Part of a small language model's weights: MLP 576 SwiGLU, 160M tokens.
MLP neurons of a small language model. Each row is named by its layer, matrix (down: output weights) and neuron, and shows model dimensions 64-191. Each number is 128 + 24 x the weight over its row's rms, rounded and kept within 0 to 255. Numbers have three digits each. A neuron's up and down rows have the sign that makes its largest values positive.
A block is one neuron, or neurons of one layer that tend to fire together. After each block is what it responds to, as a language model described it from the Wikipedia text at the highest values.

L4.down16:136122102160109133149116143131113083159131129162119121124108137172133132129156097139105131137169171112110145133132152101108147167139131144144144153100120073160164171114129161081157128132085120159114111104141113167126174123129142197164095141178127154121140074149128112114153100158132108121113090153146133132133166076160170099114115122127133160146151113120160136131126097097128101153165
L4.down26:131129152101133133126129126141146158120138107167111131091128134190134140134139094135119097173130117112135167168088154124182115148148118107151166176124160155137137191142144110134134136129135137113081156159099148140082122136139151078146111116073115163137160120139150175130131099129136135096105106141093136095139102120125070114110123133153127193109077124134128116114098111143111119127141
L4.down104:155120135104095133154111168141105121168145139107119147116114136149156141105117150144111113107081104101151129129128134157104091083172094133129038124105156119131148120097166125126122169123104128143116113153156127142153129151130166134091105147114114124156120111159096096157101169130138152109177125140153167081099148140101135167112130148163139113142106150156145105154121133090174125169204
L4.down116:124136160134109115160120149118093159119118118117122143078151088116156139136129113163135122110094111154153138129125157152172164130139155154140098104121119092167144156081109128089100154079094144149149156109118134081130152109144150121165125096173104126190118126122152149130140087123171143102182109156134115141147135116105146115170128129129128127149053142098154098083168112136137158120146
L4.down164:094158123109120131147102109105124132100118141133148125086132102170105133168117192099088120139091097137134129113171112131143091100123100104121118126097154165150162129125115167154087095138140127159142129142135126148116128116081135165098148099127145099107142153141124131121129140177115118125146058100158113116120125111121113148158128165148144097131147141115119139111103108124107110121139
L4.down170:149130117124094097118153064152161119124127106144120099165167081149146126155171124141152069119110142115125094139126099134142112101150128125133147126122148102110123121093183112175116153103117119103114125141095171082114133131137126167120121127147143138111103125164128165106142156138096165103110082140139117136156133112105109123148152173215132138120098156131120127122115127150097143181128
L4.down236:118164085139161137129153139145096135111072127130096162095166124136114131130080166148125091113133127106135151134118100121151094133137139162101159113137188137112160136096102124153086140139103125149127162165149109139094165130090153120135145104137103164116145100109092157134116172137143090159103115143188127152130167136139119106111115130132123083104142122203096095129089129118157180120127
L4.down267:154134137107131089129099126173149124136139173127093168103121141101101152114149129125146093078110169146140112124172140138124184115112138113120120124082106150117105101093137131123137173111093102072088132140148150155135125126100130100116143122084187120155113137102138118124164082137124151151111153120112132156101135136112142150123165095154128101128106142096090158134102144111120140141137
L4.down305:117116108116168101137109131160135126118123134129124151141140089146140216091098150117105126156144135148182154133124106141141161115151135111140100112083141130118100121129151143113159132133064151134148114141155131126098146189120146103156117138138171099126130136108110115162133126117132156151139131111078149133155154112143127090192114118169099107079129114118131130139107102120107124178105
L4.down369:126120141122112136133125126127113117103145120131119140096084150160144102079122157118121139111120133180098111155153099167107150096145132105086104164141111105137112099115133084148176146114102131145177140091128147098130136102113105121130138090191122095153151139109068143106159078109153139114176131133110137106173095147091121131154157125159125109123148090101126138091107114074084166099138
L4.down383:136135125148147103136114131146097137111156142149093142119122103106134153117127090156152095085149128128113154146124129150177165139163105093157119106146153098145097096101094124106116168148102079131127112151137127136123142147177166141154127184090144103147155159140190148170131086139136075125103133109106136160114148133161128128112111077084176117119128117140146149132121149118159157147121
L4.down429:174097119132135156131120133068141134166140123086112149131094144115088113099093120104095139166127145142133155097147091098125121097136098145124105101146126145124128103146142113127130166127161094121125177125120133096128123117152152129127159094091118093156168143130116133156143133094162094123120134149116127135115157127139113126139144140117106117163109098108158117143129154137111106109093
L4.down441:121119100116158135134078151111131092119129168141091139118111129096140102119123095104128142133169146110124145123099127121130146186160160133129115095142135132129175106125099170120117186087138137115074123165130126169154096114134144119155129158124123137123121092123163152130157134113138105125106179119119154164111133177136119148120100128148148110148113132118176137131144123105134151153156
L4.down478:176120151129137161109117097136124136113108160091163165172107132138069138135097156119135116109116131121136121128175169166130134133119120120160110188119149147116129146115151084161148134121176108127148146106166137117173107157098143111166171125151164114111121153128125128108128173139143138131165167156106098134159102075145105106150152112157103097109139098096148125118085126147100164140080
L4.down493:085120123138137118143161126145142131139132087135094135115153119122164142128115116131126190145139139129156178131098101145105161101129176132100125129154162124096148154106142151106148149152095101099127105138152163111121155164139107092118151101155138108140142153172144121137128118070128111122129151140138119181113133168123128143151095109141161128110119131107124161133145149108126140148114
L4.down558:136113127144179163110118130103149127140095160125133150069125152149089115106127130113149121094139129127095131140124142102116157155116145134135122140127153147085121134138149156132092148150139159168149112090164100121069120134127148139141124128133135138111089120125111123152145152175146117119102114137144130151106108141134155146089133174114143097161162123103102141125094161132149179130103
Description: Mid-word letter fragments. Single letters or short pieces inside a word split into odd fragments, often names or rarer words, e.g. qu-e-ues, fr-e-ight, res-c-ue, Jo-a-quin.

L10.down95:134103107149159162114154118158153109163164093085160182123125132107145109157146132135144122141144136145148124081132158163118091158078161145137111125167109128151087153104139104164175133148117137125120145103113080086165160172114118132151163101141134172128088122097134134133174114153127106127115122116124109157102127122072173127188115093119080086150147095130124135139136149146114127084137
Description: Predictable word continuations. Tokens fully determined by what precedes: as after known, referred to or remade, and mid-word pieces like induct-ed, emer-it-us, Phila-de-lphia.

L4.down17:123120113161145146094161159109122145127128125114133112103132157141115105127134160123149118129115120130113149156154165080092158137126136129113107129143099108159119127108115163098103155168094080188120122108154080170138101136131112111138125124158173123134117147137140074136146134114129126125120105142114095154150097108119129129119114086139133119153108147167125115101120144147147157094202
L4.down85:127138094164112125133113130129136130149090109159099111143111128097114144137117120146089134059137143139126121118091127141113137091151173107109103130149108144121068068110083157132157111119150101113134137154114094100138080143164162163155140142157116143132168171093170157135109125115124108091124130145123102129154160137064117146131119120157163093142129119130152133138159123141120097133101
L4.down101:137110129142151143071120137134141105190130124128136167173155103151119127135157131116151107124152088144142144167109136135135119092098138151122125155097088136118106125184129128137169116143140126112137163065107104164150118161101111119104158115112124092156155118131124172124155119125120148109074156127133089101118129096139083092124143126115135094097149153106084128119105141123116177139070
L4.down111:124140152118118140117102119119127152140118155176102113170097106132131153164117109109109133159107138130113121125120158168122114120150101106136132126144153105111150115117117123074145179071146157157142119107122134087121124098079143146125124090070142107117154096157102124130133120163158111105100112130166117107088109096119144134115162146103156108111130132128132113091100167132141147150159
L4.down160:106095146127108113177140130163127109136131120147146182166136075123151102123097125136179116128147111127122173093091114104102093152120161154137108139135113171055148137126153113133124154092120166145149123160135114123108127136115126094156163151137118142117128120074121098117136123146142144114110092145150124095119153135097119103103147138116110132162124138120187127124097130133135149142139
L4.down179:100159125154129146107143148117108141150117143141135138156119122139114137147139150123147122058140116110118150086115135126147113110111084084128170141107101111122153099092124160137138135113168169107113139135128097068152147136165102156177104163138116135075129171158094134189147140150117134108144142100182150147137096092087112145159104131097144132119117151163133130129138095125127123122107
L4.down211:147145130142138126142142136110119119111136137144105163081146141153097086126124183134121117119142152092152151150148138120122122141120160134143092091115163151168111167133128166115122157143144133115161156167118123124127141124107096125102131116152095120131130123126140106117129137188121096124141135120168109115118180163143151098115124155137081088096136143166091094111085102120120078138144
L4.down257:146150155120120159130075121141143118060136134123149097123153103113137120151121151152102115103144167124123124125087129104112151095148091145156091132135075121076118146127136163110107135086114111110123102109111139103127125128116154162118136137149172150109139085110107099117081177123121120154129150133141133127128125103137131143129114102241126132149155132115103084115135142114144153133084
L4.down275:134139143125112127186129182145126178137120113149154136119152121132115113186140143181113129150138108132117123108131151115141149157120143166177160144129141158121168147112125115118128112138143100108144172175121165140151158137143152151124120089147133105151114138192129130125148116146113136112107140127141110134134147129163126149103096090080167119106125118137100101126146089129133111117117
L4.down318:099138148161162145156103111129104095081159124127148088119142098112128096111103115136111086066122146112108128119149143124117104097106124144086115166143117144115155157163152094122129142128142139085141137105135151138131125116122108111155107119138127127145127175134150132110149165115142106171158151144141135105140134130163108118129117103148153153119158079132173109130148118142146103126132
L4.down337:113152134130146138122154141122119159142082150135124095121147110105126144166116120148131142111131079116123123120114143156147120115128106167085111164142123139156115114145145107120166116147097112123069103190105111167092149097129139160119124114054113122138147154100150130130103093166091113098149158163119134135099117127155122136141111122091151126130099163108132146109115130122148114115138
L4.down344:164149145153147122093139130132142164118110104129146125119082117159100129149124155174117100140129115145119122093123118102144151121128101147116155094082154114137163083117132152120100085178097086136109104122121119137147153103142127149100139092132137137141103150178083116167147112122192129130112165165136130127144100119122096179117133144057104113137136223137118126142117126124136144116105
L4.down506:139100133102121126038151098127141111127093130115136092149135156121195116179141140117142114122167085105122159175144118165141137146195136141176123169141131096128122118097102123142088136174118112135164157126119130124115166094177110153142144152073128117119141113133134143122084104165098118112122098121141147142117136084124120127153116156205119143127098148136115114124166120131130134138191
L4.down537:168125099128114132095145088107081114151088125153159132112163121186129076070114127155147139082156108139124122130131102107140124152111153111127145122129123174145157163139118123115109137131109112162133113159123163162106129140113143137159154176105094091080111146142115122157080155105118108136129140101096108087090142160150104180138118162083102140142151128160132120127106111117138158104106
L4.down574:077139145105146175109144129139098101116123127135115146091151128144145137145174169087134104110108106106168121164130138135131129125097102101114150113140127130127142114122165127147133129115168122170125136128144170100118145160114131110143120154084126096137165116132169156126118123088121072141125053108153077093133168142137092146154128148086098131124157151137131158106149124104148154137119
L4.down575:102121108125098175076142140136157157186122186136142124111088153142120114151154153125102145135172145136105144135120109108072127118125167132095114090153153119138130107103067133121127158130148153107158130150129144182150104115138131157079118115116137111129114150169093113142124159123138132096102137147123171116163162101107152112103132102170123125140116128120107103131117153130173130086171
Description: Mid-word fragment continuation. Short consonant or letter-cluster pieces in the middle of a word split into fragments, such as lo-b-bied, mo-b, pil-g-rims, conce-r-ned.

L10.down134:161100081143112118206126124139098127116130118131150111123094124138141179134143107118136106137092119134155140126105116086121117143123135138168105099114136119141132133109108157165134121119156138138146150162168115133106090078118082144118164158125159139097092118132138106123157129132152126140130151105148131134101132146140151137119113088173136118197140143115088135147177076114139175113134
Description: Mid-word piece continuation. Middle fragments of words split into several tokens, such as cap-ti-ves, Gl-adi-ators and cr-isi-s, plus second words of set phrases like silver medalist and Native American.

L4.down19:104162109134186113150175071154145177097119097137141112124138114124151128121164110106154119156094130169105124138152132136144124150102140162148133130123114063176142112150161155085131102111143119143118157144133111145148126117177124144124139147135139160090080101095117118144127156076095131133131117115133155090148120151143116152129141120139142155156112086123154154127158068112143101105108
L4.down134:099152110128146176107093128118116182123138136214098090090135161153165129154142148173110124130095144095137102115139123138100161155147107131144118152101099130162138137139135121104095168116108140130129148092133129122166130105128156097144089117122161103164170149192109106149169145139134121121159158162131140093118098126121105130096073096165139150140146154100146139098172128110114113090120
L4.down138:129129114108114156121112138123153079136188166059123114116167108168148111127164147151143111159139080106102155170147121120123133117090121120144151118128134154120105123145068138157104141122093142072095130128106145141172126145144118162124117152127164105085131121169179142099128171131133108082115097115122116124162130117153133128180158125126114148160154180181126151147129108137144149130116
L4.down152:130145138153168142097086048143131153150130115181174083099143123117161148135162112087120122153107171095115127111123104092130172111164097146132103153101142138135076104144139135120151092128125132120122124135153126122130130113156152112140147142131120125144141137115104144123142099186160195124132179168132123136137119124141144138148102123176098105163099120127156162110136113134119158152136
L4.down172:135153090085128138095143150101156128121170154110111130113179129120138152167129144141120132150123116096074160115120140127138109121098138098140115132136122153153099158139123102121090133134115111126130122137100101097138128116158128174121115076138094123109092103134170117116123095117133142118098129112133156059134109116161150139117098179142148125147135152108096088112140153121093156177041
L4.down212:116118134136147134119114103122162145108102162132137104127076124109098114088158149115163123113087168087115123153119110149135123122121084127146123144153154116132128119167094149147139125101085084102112139113129134126163111131200129144134112128166103133176099171132117135127116126124152153128108123078092108140088127107160170113147125143106125090171128133093124121101139127090088097119109
L4.down274:124138178136155132107114131171141137103123121136114111102163109143123135156113110136136138126120098111135116113164117143124171126103111119139097138158130105089138154103101105157122120114122109126170133142114107127125173062145103145100120098119148150125113136152148108169114143145111129107104098159114139088135136102126092121132125107114166130090140116120073129084114138157108110130138
L4.down302:143176139137131127134107102137135093165127171100135127096149102167091122098144168135132110121110120118123119142121098126158060105081106127122119139149148092133121135159088113155119125113100089140116150092115131119100157148124121051104106119142116138126090106084131105109146097128078115117117146158123150097111084102175153141139131103094089100153109111180174139147143112101146143128094
L4.down390:127155139130135128103095098129138132137133131120099116141176111139164179149139131110150119140107106112115129097115137143147079180090105128179122133154153151131152117140090159126127092143150162114146146102117128108081152130143114113095136150160093155145113164172151116087166101123099099132161114117103096133113169152184151091112151149103113147108117104160137125153116120129148144142085
L4.down401:120126118170103141096121107142080101105164112134139117140143163150127122090177093136092088128080112113103106100153120095160156149144141115127116111127149099118142173137108141124142092075140135148133121114090101088111124133122152117132150147139118149134114153141173150136173081107109152118103110132133125137105142125160078125100100111143091154165143149083110187131133152142123103151105
L4.down418:139147116150150118121104143127137125148119131161149132145104119119135146124122174130128106087138084121144128127172106112076133112125168144096156163135139136152133137135129114092105122100133142179127121108159104136096152093096136119074131104162126128166145161133094107122130159136120140151119131099121119091143154153151134121105108105104118097139135127140167140103112106152159112096098
L4.down419:165112122122130159101152122144125152162109115109134136153095144197116124123122155134166141114126103140110098157154127163108116122091164133136106156079102175129139127133104128099110101108134078100109134117106114114127099143123137092076099132089143113150112111116111112152118093161144171132138124147130130095133131131173142159181115144090159132108176098131143100112122152099133164090054
L4.down440:138103148168136108112139159131121150110199120093106077155143142161131126115099101168168129104107156124139150134107140145132093109122115140121136118117156115127111144122108130159096170174168120112105133139112107146133139117149147123179135098097127156104117135130122140167119115138133159130172119142100133145120174127099154099151143142142134153112131111144096124129162127139136095133140
L4.down481:160139105146139121164106137116145149156109149088102134115140106116125122095155120142140120120143160103120145190055066145115128126130115103150133121092188125124117128164106135098172100101135124138104122107155140108130148126135118111099099108163148107125098128125128156101148137114145153132130191161127113169116129096136119108142162165113132102132157088126180120118133111065139139114111
L4.down487:147175115147162131138128093126090158100169075125116147090094120155151155128170125136135123150161128099094097164079059116124110102135115110147101079144108076124149080100139133135096111115166108138088116142153109123098123140129118112156116115136134122150112117139123177145145130121129127111130117169130106152118134135146115140165069158058155148165160160131138127140107122142136188140088
L4.down552:127119118165129140109045125122124119130099121090141144110168085145129079141129167126115145148116130124136124101118117158155087146129118139119104144112149136144091177118131147126143158153085118105130137115143104136155133139100154099157112133163065101126150145186157114134131144162157142149167165121130127121156152107133128114117103149123095110108133069145125158120139143127114128172080
Description: Mid-word subword fragments. Inner or final word-piece tokens that continue a word split into several pieces, mostly in proper names, places and list entries, such as Gal-ind-o, U-tt-arakhand, Girond-ins.

L4.down23:151137144148134101154121128170108134071114114098085155160122176153137107124132117151120137129061146135164130152120116121148135119123121117144127146150099131130156143088101122085097149135084114103117100128119127138089118154106124093132109096079134122096127160166109149153143146118157103117095146150102106141147066119141116138161072164148123127174107157146168126130133169136111097134134
L4.down24:136167179097138132118115112169133135123148100110150164142133142120127095122132152130159113161153131168148110130084098096175097110127086086117111096132116113108107157159139105148120144120080103103095150083160145141139124150146140143062140090159089106087116142149093131130140153136139109114081101088132127077141132115125124120131130126105136118176140074124152102127120147103090140124100
L4.down33:148143139161121183153109164117106133150136182117092090127157090185102123112131173132106111117132125140141117172106142114128114113085159130131102094126121080146154171174092117127124136117094101127117124106108103099098138149130125098122139126087100128118152150107092110120095101135121131156156119143159148097107099129080148126124123148050128106131129113132135112110097116146134138131141
L4.down97:131133151134106113130089147103115103115167120125133129145127127121109133143142132166135062100166151134097121153108103097145107144114117112153148089103113116066091146170100076157138146162138104092098148077109111126114153118123100103102160134120084141099145120107100143151088094082136170152109166155109124069121123150139147136103096081114122124123146086137116121128158099104145108085098
L4.down150:108122118127147144088086095098154125173092128181111127144086122120143150133140132130109123162100086096156116099089142142095149138120134154093135094091154126134143127097116161118116161165126131136166136130121131126129174147096116131093135135111106176154109110116108141131161122147153106120162135134141158134151080121096172087183102108128122142109138134143132106119085122148144143097143
L4.down162:124147173115087111142076145086131082131121166103135135096125150170135108146123121144151098163145150124133088132134119110101124104115109140138155109116171173128109138162074082111113148159138122156160166107130114128106157152126117112136146151066108126128148106136089133132091148108145130135122153124129111102111099107145116159126119167057155110110120084155121133133150105113120142122060
L4.down228:150128130160077129128132129121116108099114122130114135128111097144154155136131148156120161122115139105125131111109116099146113121114146107090133130145137146148079132179115101166081182170140164090108099184145155114115138120123144102120136135089124117131145112139167136144122157101099124086143131133168127101081110066129117121100119118078105125118130127157122126132112109101121152085095
L4.down243:156123114155144113155095136124106125146106167136126167139094122153116106135109129116126094110133154108120124162086072114129107148077114143120158102107135167100141117123112139132132137124150198116118127126136106142102128159144113139111101106130108104128102115048103154144140139143173140122100130103115083108125118148165152164146155112071154088146155090097126114109151118150133129136126
L4.down279:124158141087108102179124137129149098124122140127121141133144106156126174086146100149119164117140183117168135129155124126127127128131112121135170104120115126139082160133136113139080125172113111115146172099156096141169176168091095125126101102162168131117101150137146116147120149108125088127098123117106113157184138131131111140138154133121120110118131179110104119125095092162137136157077
L4.down285:177144133117129142085118123120133138104120143106096134097114126161092132144137087152202099087162160131127117163135107120114127098131177133161143087113152127141131127148113118120105128127126134152129119114148097109112110115137117077093134135092138193123153087105109151104108140132167142129110143118132119123104096148102152156106130153077157130139106116135137113118145071112138126112089
L4.down348:114149130125099096161140126100136126122192097147112095144130150102100106118159139144101122121106168150134165092115122094162106165123161110165117106114136147124110112127148100119152117132091121071141145128127134128140106122139122129121147120136124125137133184153135083114151183128175157147131133117125135132121161170162103127098108169153112134111170127128119153144147107133164118135120
L4.down422:115153163104125130120115121138119164059131108165144134178103122097123122121162115158113098127140142091108092121108098130094126119099172135158123130119138137117095126140113076114157149108128110057113131149109123116109148082104129124155121119167106081136094148137171122166107142137126151129110188174128077102112087118117106144145122129119118142154095142100153156104156129129106138137124
L4.down439:138104156156126124123119148129140135151121141123144073174086113113133136149115150123094119133164137155168139121084119139136125105126107156123117112111086107142132109176136097135141066149135114164090108134101166104105113124107101124150087120107149121124129100108127147130131135132116136105117109118141148099097134112110068121112085104079150167132126122122144117075145158141138108151162
L4.down503:175149139120135110096092141121140113082122146153110088130143150135090141155107090162119140124104138099085137117147136111136172126118186199110126143094148127133152120127138132124144124105160102115132138124114118146164170122149102122163129136121155148159140127158111143128136170138128130110136106141118105175149123120146122156147103145092129116155121158094134161133120100108173191135088
L4.down518:126140154119148168108070101109102104156098157100102173151170130159075132149154113133140116116158107142085122143140107119079166164115120139117138100078139131112083111099089147122091108131123113111139144110101109072143149094113118104107112134172156164157084087114132144132135102125139119121142136114091116136171117111117144136137125100157108076117121087135175113142127129146117142125115
L4.down556:139162159096203142132120126083193173145158164119131126098130135124144155124142154159127098131103094131121102156107120130115101143180097074152160110092098130131117137147122112132125172105150135118123139133116154118154132166167129107145138147114108160107124167118150163127108103153154131117097108173121142109117097108126108152151133113057113125124141143089181131142159102116133162128085
Description: Mid-word name pieces. Word-piece tokens in the middle or end of a word, usually inside personal names in lists and tables, such as Cla-ude, McD-anie-ls, Ky-le, plus whole first names like Michael and Kevin.

L9.down57:139102149153136106151112119154123144107156103124150129121188108145119126101111166139102073131099113109099162152148099097136163166159117123163138129122128126110133166105154147149130141115133183149143128127118079145121125162088094140163129163125175154141103126138109164126096118134130143106164153101142068130119114147113140131114139128122138143105163153088104140156084145132192128112117
L9.down112:150095115145125170145135150171107153148092142100136138150161113156115129172106144131144118085120163132133153133148145127142094131108118122083126141124155123148120118121170105151107112130098114137099151071112089143122181142142087121136069117103140097135085112134164114147149132159109160130117147129114139163151149155101120088137121101120154146153128186172136094152133125143105142119156
L9.down263:108143110094140131136080151093154149159117166160145113106119135155119139147148207118117145091151129141105159137152110139159123143153144150101120105100131123142120074136156180190074144149133147110146095121122095159116101095120134109169082155129124128077094130140136159132125121171098131143126147124145124124122149112117114131133104168169125129106097118126131126105070109115116150148083
L9.down462:168119082068134179112159157133119125117118113113111135121110133116168098140105111150137136098108141110167105124117063157118067151167109120126131093105129169077106134190145145151087132103154145187110153100122144098147071100140139145141138113090133165134108093121116141179144159131151113113105127114129135151147128103133162141117132120099158102120158151099130161105104135134131111124136
Description: Mid-word fragments, table fields. Middle word-piece fragments of long words split into pieces, such as ie in lieutenant, it in institutes, lin in cylinder; also field words in tables and lists, such as "1st place" and "Position".

L9.down317:142090110118172094112117093187173105134094112144106133117157132157123159086106144094178101123135154137121119117141155169158116145120112119085113132137128146129172124134124137127111148144195140110114151139136138137169125116129125153147103181119101134131179156138104129120152115099127182153136136101114097166130145165120099111101160114159094144123125131160113109185104125117153115162152
L9.down433:134164113143134131132124130125138116117100117143154122111111124131121099098148083090186109124133130109073115145138096152123115118131114109131149157119091151132096090082110111097136091140186101161119110093125093139132111137144099131108091173108134161093121110121126147114130145144168112151136081092098128141122133153102114111122136147093135098143062141115062137134101121170091127135096
L9.down452:172133127134146151121107115157127165107121088107142120139133125127123114156139129150166146075125162097121089087134102148143087158151114135152118153106125164108102139129110116106146131106149152134152145129130127103135088128148149116109114128106136227114173090149142132129107151160163159139137166120130126144118106133105113113121123155067124136127115080115139130113124114114124112150126
L9.down510:147114122116124111092143098169141100162110153132155140133130132106134116109092149102109111129114125121116153121139115189113121139111112120115134077086160120099121081142114116134073098083101161130185133143141153094134088110138150121100129139036148121119120061111107136136119170155148128110111116117143122157107156118101141107172103155150100124140112114099158129133103119101122117127121
Description: Personal name endings. Final word piece that completes a person's name starting a new clause or sentence, e.g. Helen-a, Aud-rey, Davi-s; also she and table pipes.

L10.down284:151119161191139100133124144094092136113115172176171127158113143140161146133182124202124165143121149141113097179148133105138133110129161124143094122145154127133113161146089113178146162111097099125147149130096141114124118080103118120107190121163106111120112142097137121127150136127141130114120140104142146116104120102141098143145101149082120148131127140143119118110117125145110170103086
Description: Mid-word syllable pieces. Short consonant-plus-e pieces inside split foreign proper names, mainly Spanish surnames, e.g. de in Hernández, ne in Cattaneo, pe in Lopez.